Weights of a small transformer language model: 12 heads of 32, 8708 steps.
MLP neurons of a small language model. Each row is named by its layer, matrix (up: input weights) and neuron, and shows model dimensions 0-95. Each number is 200 + 40 x the weight over its row's rms, rounded and kept within 0 to 999.
Before each neuron's rows, "fires on" lists the tokens most often at its 100 highest values on Wikipedia text that the model never trained on.

fires on: "or", " |", "age", "ke", "unt", "o"
L2.up376,228,111,226,230,173,248,236,187,194,169,184,261,263,204,229,111,214,181,166,149,189,228,226,152,266,275,188,304,152,203,137,202,256,260,173,190,248,183,179,175,256,198,222,247,193,193,214,183,274,202,208,161,252,233,196,236,183,216,240,216,176,209,219,169,169,189,192,180,195,111,198,215,230,224,273,254,175,164,203,183,243,171,263,219,197,257,155,216,190,242,217,203,204,186,187,247

fires on: "ure", "ing", "que", "us", "le", "ke"
L3.up976,257,223,212,135,232,231,251,203,228,241,164,149,291,196,217,151,157,217,194,160,227,134,206,189,206,219,182,146,190,194,121,214,213,268,189,290,236,189,282,318,189,237,228,167,118,164,179,202,185,182,206,165,199,120,189,205,231,267,225,207,170,231,183,268,218,233,230,184,243,245,160,190,254,192,287,177,151,178,198,217,202,238,164,235,210,178,178,228,173,164,200,200,210,140,157,151

fires on: "th", "x", "ill", "i", "ic", "e"
L2.up1005,230,189,272,197,117,181,214,163,201,140,239,196,170,224,262,197,130,144,241,213,161,173,151,240,171,191,166,270,232,183,201,195,186,213,226,133,153,94,170,249,309,212,221,214,166,180,211,204,203,190,142,240,182,182,191,239,210,201,209,226,202,204,169,226,177,228,215,135,188,193,300,189,254,153,236,186,154,143,180,244,156,178,222,235,138,175,212,156,170,151,157,140,222,146,169,196

fires on: "it", "ru", "w", "ut", "ed", "ze"
L2.up1390,168,202,215,185,204,196,174,217,159,230,176,174,107,240,244,256,225,262,237,142,239,195,227,146,234,152,218,145,242,227,159,210,128,200,239,264,224,243,172,164,208,166,209,166,159,261,224,202,135,161,216,234,182,136,164,271,172,222,237,198,121,261,222,188,203,163,308,183,168,196,228,149,228,205,182,105,183,222,261,288,232,149,189,253,215,192,150,158,246,198,224,211,199,191,161,195

fires on: ".", ","
L10.up8,212,198,235,175,211,174,263,127,131,186,205,203,230,205,251,189,230,192,212,197,197,199,150,225,183,68,205,153,163,229,226,228,195,217,176,130,136,195,245,196,168,210,120,255,158,234,243,229,221,83,155,202,209,167,255,157,243,202,238,152,177,174,147,255,169,236,193,166,214,201,156,308,212,193,144,234,177,249,106,194,175,195,186,217,182,107,292,227,198,213,217,246,284,212,202,195

fires on: "re", "ly", "Re", " re", "n", "le"
L7.up1428,255,209,201,208,230,200,174,164,189,155,194,187,222,150,184,167,217,220,250,174,213,211,221,188,197,191,240,171,229,181,231,202,177,259,155,176,197,175,170,186,157,233,212,158,129,234,198,110,137,167,172,196,200,203,304,167,170,141,204,214,209,151,241,208,186,162,287,223,199,197,188,204,197,314,183,160,123,158,246,204,202,112,194,248,202,229,196,132,199,166,211,246,178,266,201,187

fires on: " of", "ation", "ve", "o", "el", "c"
L3.up795,178,204,271,150,240,223,234,208,197,238,204,228,165,198,239,119,162,174,255,313,136,246,197,190,200,206,209,175,172,183,162,233,198,172,176,265,217,218,233,195,234,143,169,222,245,263,196,199,265,161,162,229,138,224,275,209,189,193,206,171,227,249,186,212,156,144,192,138,226,179,194,181,203,251,248,190,242,134,282,171,245,193,166,209,170,169,207,196,236,206,150,162,213,152,170,205

fires on: "f", "ef", "te", "ke", "an", "lu"
L7.up1479,190,148,189,162,164,249,221,164,239,239,240,219,249,177,206,249,240,153,281,180,155,145,124,82,177,199,182,173,128,149,240,198,201,170,127,203,169,198,207,231,179,237,231,187,136,214,250,130,172,228,150,173,242,149,228,129,195,194,250,163,242,196,198,235,228,185,232,168,214,177,335,209,163,237,151,183,199,166,200,200,190,208,169,154,184,144,218,197,156,152,194,187,212,225,234,266

fires on: " that", "a", " for", "gra", "for", " Gra"
L10.up1401,212,190,172,191,155,211,188,233,242,232,233,197,203,125,209,219,194,228,214,251,122,213,219,159,186,225,273,210,154,243,240,188,227,173,176,212,128,236,124,236,261,255,200,230,179,176,240,269,194,188,172,229,221,260,158,218,179,138,239,203,193,195,242,154,179,186,227,237,242,240,247,218,234,234,231,264,189,190,186,168,96,191,170,154,176,155,227,208,293,212,227,172,215,194,158,208

fires on: "c", "der", "k", "chi", "tic", "vel"
L2.up753,154,177,143,199,240,170,235,206,190,117,195,131,225,221,232,246,252,147,225,180,289,156,140,231,196,265,148,168,215,201,190,232,160,184,209,139,198,171,229,190,253,261,255,187,146,162,209,217,168,229,133,229,169,236,212,246,227,240,214,214,278,155,185,169,226,264,129,210,298,216,220,225,216,227,212,209,163,166,286,209,227,241,118,155,196,197,243,200,241,175,219,146,219,128,218,189

fires on: "st", "n", "L", " turn", "on", "le"
L3.up418,119,234,212,264,212,247,129,278,182,205,168,228,187,227,161,178,266,149,249,246,173,246,219,240,225,183,210,213,243,226,172,220,172,158,202,194,199,154,200,196,211,149,205,300,208,236,171,96,209,165,195,169,143,96,147,192,201,220,207,272,224,127,233,180,207,204,264,187,179,186,254,213,198,232,228,215,186,165,196,195,167,172,233,232,135,180,237,191,204,203,218,143,252,187,179,122

fires on: "s", " and"
L10.up1469,265,212,159,135,207,219,209,287,172,254,208,225,234,152,132,182,179,269,160,167,163,115,224,179,236,226,187,207,176,230,179,226,248,207,217,130,237,219,198,246,160,200,196,179,204,180,203,170,298,183,185,193,220,92,187,224,196,149,168,231,225,221,231,169,193,241,277,155,239,208,169,170,214,221,151,209,164,239,236,204,215,143,203,203,212,147,229,185,206,208,146,154,131,182,209,252

fires on: "g", "s", "ject", "m", "tra", "w"
L3.up187,136,239,213,238,273,202,197,248,189,179,203,220,170,234,266,234,194,204,128,239,166,205,179,120,208,220,92,196,209,191,247,197,235,112,125,222,142,172,240,189,175,193,219,146,256,228,205,198,171,140,185,310,202,171,187,192,248,181,217,163,203,214,153,178,157,198,174,187,203,248,165,236,227,218,215,248,166,134,222,231,194,200,286,176,118,235,191,228,196,177,229,198,162,176,184,222

fires on: "ing", "e", "tion", "in", "s", "m"
L2.up1201,164,218,141,209,178,257,168,218,177,211,221,251,211,270,194,220,222,215,177,199,171,224,256,180,177,225,121,167,248,225,238,207,153,136,211,210,172,208,156,146,208,185,195,223,165,238,166,230,186,219,132,174,221,211,113,191,222,211,242,170,196,214,178,233,171,254,217,218,287,198,164,211,241,168,194,183,148,204,203,286,236,246,254,156,138,212,211,169,177,108,269,259,195,175,218,156

fires on: "it", "al", "ad", "k", "t", "e"
L2.up466,259,214,179,197,184,138,150,216,201,228,164,187,197,143,138,137,224,180,267,166,318,140,139,192,183,223,184,140,134,177,198,167,262,124,226,216,222,261,221,193,169,194,203,220,179,204,209,224,75,216,213,220,188,229,116,312,218,129,165,194,211,211,137,190,216,187,176,229,215,200,163,204,192,260,198,206,307,230,258,218,171,204,277,186,156,210,166,218,260,166,231,154,186,282,138,235

fires on: "as", "in", "un", "s", "an"
L2.up1105,137,154,207,246,167,203,174,147,203,183,145,224,213,201,173,159,143,222,165,264,206,250,251,175,168,208,124,134,271,200,280,147,278,70,206,248,94,153,167,181,236,191,247,175,185,200,207,167,230,232,190,259,228,263,234,164,235,213,259,201,273,167,204,162,244,170,192,259,269,190,120,237,262,230,185,181,153,193,166,202,220,166,193,115,209,125,212,144,181,180,206,213,160,172,214,189

fires on: "ine", "us", "ure", "ct", "ation"
L2.up86,187,166,234,198,160,160,248,154,223,192,152,132,173,251,207,205,196,193,212,181,230,188,237,183,225,281,149,162,134,248,192,266,219,247,178,180,236,232,253,217,185,224,210,228,148,160,251,244,271,179,221,99,223,173,208,220,226,146,214,190,134,241,151,203,236,212,180,138,278,235,254,218,203,251,213,200,125,238,293,187,313,221,208,164,254,175,140,184,126,193,101,241,148,192,182,178

fires on: "lu", "ke", "la", "et"
L2.up634,194,158,167,243,95,223,180,150,199,201,189,203,218,163,193,184,279,193,172,200,221,173,181,200,178,253,243,170,191,155,193,179,201,204,112,247,269,233,186,185,212,182,215,217,166,205,166,221,176,180,198,239,229,108,242,185,171,204,254,261,184,193,241,194,242,138,239,182,235,153,239,150,168,209,119,202,205,223,244,238,182,178,194,210,149,192,203,248,204,118,256,117,140,259,191,270

fires on: "oc", "s", "c", "x", "ir", "is"
L2.up1013,226,215,169,121,188,184,211,157,213,132,157,291,228,129,149,156,191,239,158,200,175,117,215,255,180,203,179,257,133,211,176,189,201,213,204,185,169,233,232,225,248,180,235,176,172,250,166,109,151,170,174,185,269,149,178,206,212,198,267,267,247,232,216,212,205,245,273,188,135,201,165,149,176,207,201,228,218,195,164,166,192,169,128,202,231,213,201,189,246,190,169,250,92,258,273,253

fires on: "al", "st", "n", "pt", "m"
L2.up977,187,264,231,216,233,226,165,113,182,222,227,220,144,237,162,145,165,160,155,230,199,247,166,191,189,182,171,93,265,276,218,182,176,251,219,263,205,184,289,163,160,231,191,171,212,203,161,188,259,232,219,192,214,168,165,212,181,222,189,158,200,233,220,117,180,210,237,242,141,210,192,178,220,189,173,162,192,165,242,176,142,208,225,143,197,185,167,174,148,217,168,218,237,177,195,136

fires on: "i", "or", "o", "e", "we", "a"
L2.up878,274,160,209,144,176,215,166,230,220,155,226,246,210,234,242,228,225,127,196,177,156,226,219,180,163,167,271,241,199,239,130,177,178,225,220,132,229,142,180,146,317,287,172,178,208,189,186,228,220,207,190,230,204,268,195,192,221,165,235,163,250,224,213,176,156,178,257,144,162,198,237,188,210,185,281,319,167,130,173,162,182,135,278,140,162,179,206,122,134,244,218,234,168,227,226,169

fires on: " continu", "ri", " Ju", "hi", " tri", " in"
L10.up1176,265,243,175,154,167,182,191,175,335,126,171,184,237,223,197,209,220,225,185,241,217,172,202,174,164,173,258,205,176,252,118,210,228,213,248,156,175,176,220,134,178,183,195,110,198,212,165,215,194,128,163,169,118,195,146,190,211,208,210,138,253,191,142,244,165,221,249,155,249,236,247,244,233,231,294,146,210,201,175,190,299,182,193,101,217,245,214,177,225,164,227,238,200,197,158,163

fires on: "s", "a", "ri", "ress", "ate"
L3.up128,158,176,132,209,179,241,232,203,170,284,189,184,231,237,308,184,186,143,169,298,138,189,196,241,246,196,202,275,225,220,187,192,203,179,197,211,165,176,193,190,234,174,233,141,194,190,235,172,187,279,209,190,211,138,180,197,197,211,206,195,205,150,181,219,228,192,147,203,172,153,200,184,220,224,216,264,293,143,251,191,182,246,87,137,196,208,194,176,247,116,176,241,239,243,107,265

fires on: " and", " all", " ", "te", " List"
L7.up1352,177,259,254,151,135,136,227,244,214,275,209,168,227,173,114,228,186,225,218,159,199,94,202,164,185,220,221,272,220,138,159,245,255,191,166,200,278,172,180,232,227,220,194,198,196,245,287,176,307,160,286,204,113,229,187,162,148,170,163,177,223,183,204,163,173,202,213,202,194,218,173,176,179,212,159,140,180,175,243,223,199,139,140,215,258,188,198,221,190,258,284,221,171,230,200,195

fires on: "m", "n", "le", "ve", "k"
L2.up26,233,206,184,217,216,178,198,121,200,227,184,235,239,112,224,125,188,219,221,259,165,138,203,199,216,154,263,207,180,198,222,192,245,250,204,204,191,238,194,246,185,297,288,166,216,177,190,201,188,195,173,180,183,186,247,201,200,195,203,243,130,135,180,218,241,195,290,192,192,270,208,217,174,218,217,209,201,160,178,215,245,158,214,186,256,234,174,237,193,216,235,177,217,271,217,271

fires on: ",", "."
L10.up1172,183,145,230,123,213,189,184,126,159,172,229,211,152,184,251,241,159,205,185,179,238,199,208,163,239,158,250,199,245,147,208,223,162,201,134,173,180,189,229,182,235,135,286,333,81,293,239,213,199,163,189,147,176,238,184,197,228,191,228,208,220,238,198,220,193,201,203,201,252,187,157,263,212,238,213,197,171,222,181,213,278,145,255,224,161,155,205,252,231,157,194,232,227,241,141,164

fires on: "c", "ter", " Mc", "vel"
L3.up1204,127,202,205,174,195,139,225,200,174,112,179,186,222,168,231,166,118,138,185,155,244,227,211,234,204,173,217,294,168,169,120,196,146,128,197,250,227,156,198,250,216,185,188,221,207,190,110,261,181,188,105,222,274,211,263,202,207,170,279,190,228,174,168,148,243,242,162,201,299,230,99,239,291,217,245,170,193,162,213,171,179,267,166,225,148,215,183,243,160,168,283,194,239,168,195,219

fires on: "al", "iv", " qu", "n"
L3.up1181,166,230,187,201,233,191,172,242,181,261,177,177,183,126,158,191,196,167,164,214,254,239,222,162,190,263,211,140,204,162,188,167,178,277,218,204,153,220,243,259,204,169,273,201,219,230,205,169,177,233,191,193,191,174,184,184,191,157,250,212,179,163,180,155,241,219,279,244,175,245,173,208,197,144,115,131,214,159,191,177,166,197,223,194,241,183,141,120,171,193,183,222,222,147,223,176

fires on: "re", "ut", "ze", "or", "all", "se"
L2.up932,146,232,211,163,201,136,204,151,121,254,179,81,240,195,172,215,172,189,203,175,230,131,165,173,204,297,182,199,247,190,164,223,235,205,208,255,188,221,264,237,201,223,240,161,213,236,157,290,187,177,179,138,253,136,217,137,220,230,165,265,243,172,198,147,204,207,287,262,101,262,257,142,301,209,242,214,199,196,167,243,212,186,229,228,202,239,236,202,246,210,167,206,172,198,247,208

fires on: "w", "o", "ul", "ull", "ation", "d"
L2.up1238,131,178,287,120,99,222,226,200,207,243,202,234,198,221,167,166,160,189,219,202,176,217,151,197,150,210,149,175,200,137,214,210,151,182,289,268,234,236,176,186,226,253,199,222,203,185,196,133,245,207,177,260,204,266,214,235,227,155,207,177,170,213,191,176,127,153,110,151,196,243,186,215,205,196,222,197,191,164,285,162,184,234,189,94,253,235,273,232,183,212,211,212,263,225,180,160

fires on: "n", "on", "ro", "ut", "o"
L3.up169,162,220,213,188,135,225,141,191,118,172,188,190,127,202,203,173,197,171,231,251,215,195,182,222,243,252,240,168,212,244,234,194,159,223,163,147,204,202,228,262,133,243,237,277,215,279,249,133,209,244,184,153,244,256,152,196,230,191,190,221,208,229,203,222,247,268,300,232,193,229,152,196,228,210,165,211,218,150,115,166,246,210,150,214,277,167,252,221,151,180,168,207,217,167,254,182

fires on: "te", "es", "in", "en", "e", "up"
L3.up1406,192,156,223,250,163,298,217,205,245,158,163,269,250,199,212,192,185,177,133,202,192,196,209,204,155,186,168,209,222,209,184,199,150,178,262,234,201,265,219,163,194,201,244,202,206,281,257,179,197,143,139,243,190,182,233,201,173,173,241,108,216,301,183,207,128,177,249,222,250,196,198,233,279,229,181,227,147,150,139,235,220,183,180,253,177,237,209,159,252,162,206,174,143,237,207,149

fires on: "re", "int", "wa", "ant", "ru"
L2.up535,194,211,292,204,194,160,228,167,174,217,216,213,187,225,259,165,139,193,188,181,207,262,127,150,251,156,200,174,125,143,137,222,154,191,200,234,219,236,190,246,167,185,246,178,238,298,260,157,212,132,227,143,234,165,141,242,141,178,172,208,183,195,224,230,188,222,175,159,240,213,206,158,177,190,174,223,152,156,269,207,192,239,180,143,281,216,313,229,179,218,243,252,237,201,257,208

fires on: "cent", "ed", "s", "th", "me", "al"
L3.up390,206,182,176,253,242,182,231,211,154,236,184,184,292,197,296,211,138,204,161,229,180,256,231,280,237,189,198,181,185,163,171,190,218,164,251,116,174,206,223,184,201,216,195,176,176,162,228,174,218,192,266,162,248,236,249,137,162,120,169,229,153,167,201,162,222,189,170,223,166,153,216,177,214,215,188,228,310,213,165,219,188,188,164,155,259,239,128,257,205,299,180,189,253,260,162,87

fires on: "th", "on", "nd", "est", "st", " third"
L2.up1085,156,181,226,201,236,229,150,260,197,150,202,193,208,163,185,195,233,225,182,222,115,238,227,151,171,235,247,202,224,205,191,177,261,177,198,175,182,165,156,194,233,208,192,233,257,227,100,142,125,116,247,179,158,194,197,116,190,186,169,248,236,149,276,159,167,209,239,165,253,250,204,177,204,191,184,280,171,190,152,245,193,193,172,210,207,252,183,193,227,235,273,131,237,276,210,241

fires on: "g", "hi", "ki", "bi", "ri"
L3.up1120,150,163,193,133,167,201,245,104,281,204,231,257,152,249,200,288,141,222,255,235,189,169,161,233,201,181,238,169,192,156,191,192,157,241,216,165,233,196,189,192,230,170,181,216,213,214,202,182,188,155,190,192,161,248,225,162,134,228,257,201,295,190,174,241,159,206,186,170,212,236,252,209,201,162,294,156,205,151,227,239,203,181,221,95,262,221,166,263,230,176,225,106,204,210,172,196

fires on: "al", "d", "b", "ic", "en", "g"
L3.up369,217,196,140,99,192,222,219,186,264,149,205,157,179,207,265,146,161,216,215,260,216,166,181,176,203,172,152,242,158,244,170,272,228,171,197,210,242,194,232,174,174,229,218,204,150,244,210,197,129,186,169,199,220,176,244,187,105,237,207,235,200,167,262,238,141,154,143,227,251,232,240,300,215,174,260,169,209,254,174,203,204,146,225,161,237,195,197,189,140,171,163,189,203,177,190,138

fires on: "l", "a", "un", "or", "us", "em"
L2.up1116,167,242,186,167,203,176,225,243,199,146,141,183,243,153,200,169,181,190,236,227,187,204,231,184,212,221,180,181,206,257,243,206,262,213,258,215,236,197,198,214,189,204,199,147,169,135,173,227,203,268,207,221,193,238,145,214,170,206,177,229,160,190,157,138,154,180,291,104,223,322,232,176,202,219,255,229,207,165,194,123,162,263,295,138,229,187,211,235,207,205,168,175,266,152,196,174

fires on: "s", "o"
L2.up625,222,117,187,222,195,231,255,225,199,202,219,175,285,178,259,172,163,187,223,172,180,237,164,263,240,192,195,175,245,209,227,197,259,163,203,211,134,193,223,249,184,238,216,206,157,214,206,183,203,245,196,221,215,156,165,170,217,205,146,170,196,193,251,240,175,213,249,241,129,164,127,197,182,247,145,295,273,213,212,213,215,173,152,159,260,144,161,180,167,259,205,204,229,223,143,217

fires on: "on", "ist", "rect", "me", "ute", "o"
L2.up672,178,211,164,185,219,239,202,203,201,218,216,206,192,197,209,152,227,190,254,307,168,127,153,203,211,252,131,202,219,182,157,166,272,182,111,202,229,205,150,181,240,258,164,160,203,239,190,100,209,231,230,201,251,206,186,186,222,241,195,272,204,299,187,223,262,177,250,166,235,232,216,173,244,165,227,205,251,172,186,203,181,243,210,203,228,144,125,249,95,174,154,215,163,220,264,178

fires on: "m", "on", "c", "ist"
L2.up451,235,217,130,198,309,268,219,145,125,161,151,165,207,133,193,168,221,219,195,109,181,189,279,168,219,165,221,187,183,210,190,210,215,201,224,170,185,203,222,234,229,231,247,207,190,198,110,196,233,211,160,174,233,208,158,211,184,151,225,202,157,192,196,170,226,240,181,184,247,220,210,152,193,180,144,165,204,198,170,163,162,236,218,245,150,219,224,201,346,176,96,141,218,194,262,131

fires on: "ho", ":", "e", "ha", "in"
L3.up254,208,168,129,154,206,240,161,235,179,225,171,196,138,205,125,243,216,219,156,169,163,180,155,209,179,204,199,240,161,179,255,163,175,219,170,204,230,210,187,199,176,176,206,249,226,171,181,213,241,142,172,273,209,163,258,220,208,226,152,173,133,226,252,163,209,190,240,143,193,305,270,292,178,211,224,186,143,180,190,137,197,231,237,207,184,209,254,229,248,118,170,135,137,222,200,166

fires on: "al", "or", "ent", "int", "mi", "in"
L3.up393,214,254,135,193,260,114,242,200,215,193,244,200,115,165,185,134,244,221,135,224,228,270,187,208,128,266,222,185,193,169,148,239,227,236,166,168,184,178,201,198,201,211,190,185,191,275,185,189,193,178,258,153,192,165,181,247,212,200,200,221,256,193,136,156,216,198,160,217,235,292,133,128,220,199,246,198,242,168,147,79,212,207,210,130,220,182,223,173,94,275,217,234,175,166,213,204

fires on: ":", "-", "R", "=", "st", " ="
L2.up514,222,152,128,195,237,138,179,247,168,151,150,287,162,150,200,193,185,222,191,176,213,222,181,163,263,202,205,154,167,130,230,143,217,177,270,163,155,196,170,246,270,158,173,204,206,222,179,169,216,225,201,158,216,154,116,123,171,219,240,186,273,251,171,150,257,209,193,261,145,212,135,126,136,206,227,259,229,229,206,184,197,201,157,148,209,234,211,223,154,199,268,193,179,192,189,198

fires on: "b", "ar", "al", "ol", "m", "ric"
L3.up1445,159,252,162,201,225,208,221,190,258,174,204,175,179,230,286,149,191,185,220,286,231,205,124,180,250,259,92,186,205,149,240,246,171,232,181,238,236,168,171,142,197,241,152,239,228,276,200,239,175,222,176,200,141,170,246,171,114,181,190,230,233,190,197,208,168,200,156,162,240,204,196,245,169,239,257,253,186,226,172,173,232,234,221,218,211,201,267,268,216,190,169,199,229,252,231,174

fires on: "_", "ang", " Hu", " Ba", "_{", " Gu"
L3.up270,204,152,252,234,169,237,229,217,236,215,201,177,190,185,232,267,247,250,270,205,355,205,205,218,166,179,180,137,196,269,217,129,151,212,215,208,236,218,146,195,215,147,244,109,229,224,221,248,224,196,173,165,200,134,198,229,179,218,163,147,251,259,218,225,159,157,286,194,236,174,197,143,239,244,242,203,186,192,175,258,184,168,281,204,175,220,160,176,161,224,173,236,238,253,217,145

fires on: "re", " un", "y", "ru", "ir", "ine"
L3.up404,221,75,178,237,304,171,163,269,260,217,204,219,185,231,211,203,200,176,180,180,208,258,148,222,242,169,217,124,209,198,218,168,213,171,250,173,253,224,248,192,202,222,244,128,228,204,212,193,200,188,227,119,236,187,135,234,203,158,129,190,165,203,224,208,199,214,230,254,119,172,226,181,189,226,136,177,124,230,238,289,225,220,226,73,199,198,229,237,166,281,196,222,205,153,215,200

fires on: "m", "am", "on", "mon", "en", "ad"
L2.up551,112,211,163,223,252,171,297,200,188,203,157,185,181,244,264,170,198,161,246,196,208,213,201,160,203,213,191,195,270,177,269,267,261,170,242,214,173,201,180,223,263,225,226,227,184,130,171,231,277,256,156,165,223,152,162,241,194,120,224,239,161,163,146,189,226,263,269,156,209,248,197,208,229,183,160,129,209,168,173,187,109,182,268,244,178,193,202,223,221,199,202,118,235,255,229,130

fires on: "ri", "vi", "ro", "re"
L2.up1369,191,100,142,161,219,206,163,272,256,167,190,238,178,154,277,239,236,226,227,195,179,110,135,215,160,201,207,175,152,245,164,120,247,268,179,234,133,216,146,223,214,246,210,208,245,193,196,173,221,218,266,203,232,292,209,170,151,186,131,186,164,227,179,275,208,193,156,98,132,236,242,165,169,238,131,223,229,199,205,264,189,212,219,200,104,164,181,209,183,148,218,166,202,171,164,191

fires on: "al", "ci", "ative", "tic", "y", "us"
L2.up196,236,216,181,196,209,236,215,215,153,194,215,178,235,175,195,219,203,177,179,164,247,152,128,189,153,217,195,265,158,289,196,175,251,151,199,168,188,221,198,161,250,239,232,140,237,207,221,203,141,166,210,216,258,223,195,194,243,223,228,199,170,219,208,220,200,161,190,246,214,202,170,227,199,223,180,154,197,170,214,249,240,204,199,250,131,201,196,109,122,185,214,206,289,149,264,135

fires on: "un", " for", "for", "n", "an", "en"
L10.up700,268,206,212,173,153,198,203,249,224,193,184,178,194,169,187,236,134,234,182,256,188,151,191,179,207,218,109,174,164,202,127,202,232,178,250,189,181,220,189,252,160,199,241,158,204,207,198,263,247,166,133,212,202,250,200,201,172,204,195,245,133,200,118,121,220,145,265,224,226,259,184,229,200,233,222,215,150,142,220,187,152,218,247,155,189,177,130,175,237,162,213,203,238,139,202,186

fires on: "ed", "ing", "er", "s", "dy", "d"
L2.up1060,208,202,203,203,213,238,202,162,244,201,270,184,264,230,219,183,213,232,259,239,167,207,213,194,146,211,159,169,266,259,229,159,223,149,209,208,205,212,190,171,207,213,176,209,209,217,149,235,162,205,244,294,206,207,204,188,225,149,343,215,220,188,152,236,212,196,191,195,248,152,213,158,223,240,165,195,161,207,180,190,206,187,163,164,146,125,151,198,156,184,179,206,126,149,226,120

fires on: "er", "man", "it", "e", "ent", "or"
L2.up53,180,188,215,160,213,166,163,229,206,137,153,216,198,182,180,233,168,156,213,208,174,151,211,200,139,195,265,160,245,155,188,237,164,208,281,172,270,186,249,125,223,182,198,135,208,193,195,224,189,275,200,224,259,221,154,255,203,131,204,122,214,208,189,143,197,184,183,243,242,182,185,81,208,134,229,216,225,180,137,195,203,294,332,179,235,247,211,212,154,228,209,260,183,227,132,179

fires on: "k", "z", "st", "d", "ig", "=="
L3.up553,160,182,243,173,284,235,229,231,256,256,240,205,174,166,254,172,157,238,241,197,231,200,165,231,126,245,163,158,226,191,282,198,157,132,209,129,261,168,214,135,238,277,169,290,273,184,169,173,181,227,202,183,191,225,112,167,176,164,226,222,173,191,225,139,170,168,154,238,174,197,207,217,150,253,148,176,142,204,223,159,160,190,161,175,166,216,185,195,173,175,146,254,161,218,245,234

fires on: "s", "th", "im"
L7.up557,255,253,158,182,186,153,242,180,176,192,233,275,300,165,204,240,232,248,249,237,127,168,249,230,201,285,184,195,213,171,150,170,236,142,232,186,188,157,139,249,240,254,202,153,181,170,206,225,279,191,103,222,189,211,206,244,133,174,189,196,215,239,181,196,249,197,275,206,175,232,227,152,202,141,251,160,130,188,209,251,199,180,162,202,203,196,208,203,246,164,185,147,210,189,218,204

fires on: ":", "ition", "=", "ion", "ct"
L3.up136,201,305,183,108,248,189,189,149,202,198,246,225,156,162,211,197,211,277,194,192,181,284,148,158,209,183,192,145,215,223,179,180,132,152,249,236,199,226,215,157,252,166,213,173,198,223,146,113,234,222,242,172,218,188,141,183,248,247,187,240,210,238,160,177,207,219,216,124,179,176,186,206,153,171,147,193,245,177,202,225,180,239,164,144,220,197,212,189,144,205,304,180,150,151,212,216

fires on: "ig", "st", "z", "ru", "d", "ri"
L2.up922,174,210,180,145,135,226,225,199,208,140,175,218,264,223,215,206,198,197,193,212,207,164,162,166,138,207,139,188,223,129,265,155,160,150,274,235,229,221,246,166,234,254,211,230,261,244,147,221,136,280,227,193,269,207,192,216,201,211,191,193,256,260,168,236,179,210,143,227,165,160,144,188,177,205,144,210,187,166,246,165,190,218,216,190,167,224,221,146,146,186,173,226,116,169,196,223

fires on: "lo", "er", "em", "os", "l"
L2.up452,173,248,195,201,145,156,196,238,203,213,210,202,229,158,212,212,212,128,289,226,152,251,247,206,202,239,151,268,185,246,197,264,301,196,277,228,178,158,257,212,225,198,211,185,204,202,223,204,149,186,211,120,178,274,173,165,174,152,152,221,225,167,110,239,151,174,253,125,191,192,199,232,161,239,218,159,175,247,189,177,163,214,315,121,175,161,186,172,132,126,150,230,187,211,206,180

fires on: ","
L7.up220,232,192,237,110,203,187,219,234,149,287,190,229,223,158,192,212,222,211,197,212,168,208,192,138,194,122,124,192,211,199,197,259,222,260,196,173,225,205,208,176,204,195,223,204,151,249,199,186,172,207,162,170,161,223,151,186,281,189,216,200,228,214,84,149,179,229,227,192,211,172,203,192,211,260,249,79,155,219,226,161,228,171,229,251,174,146,199,257,270,172,175,136,217,222,228,176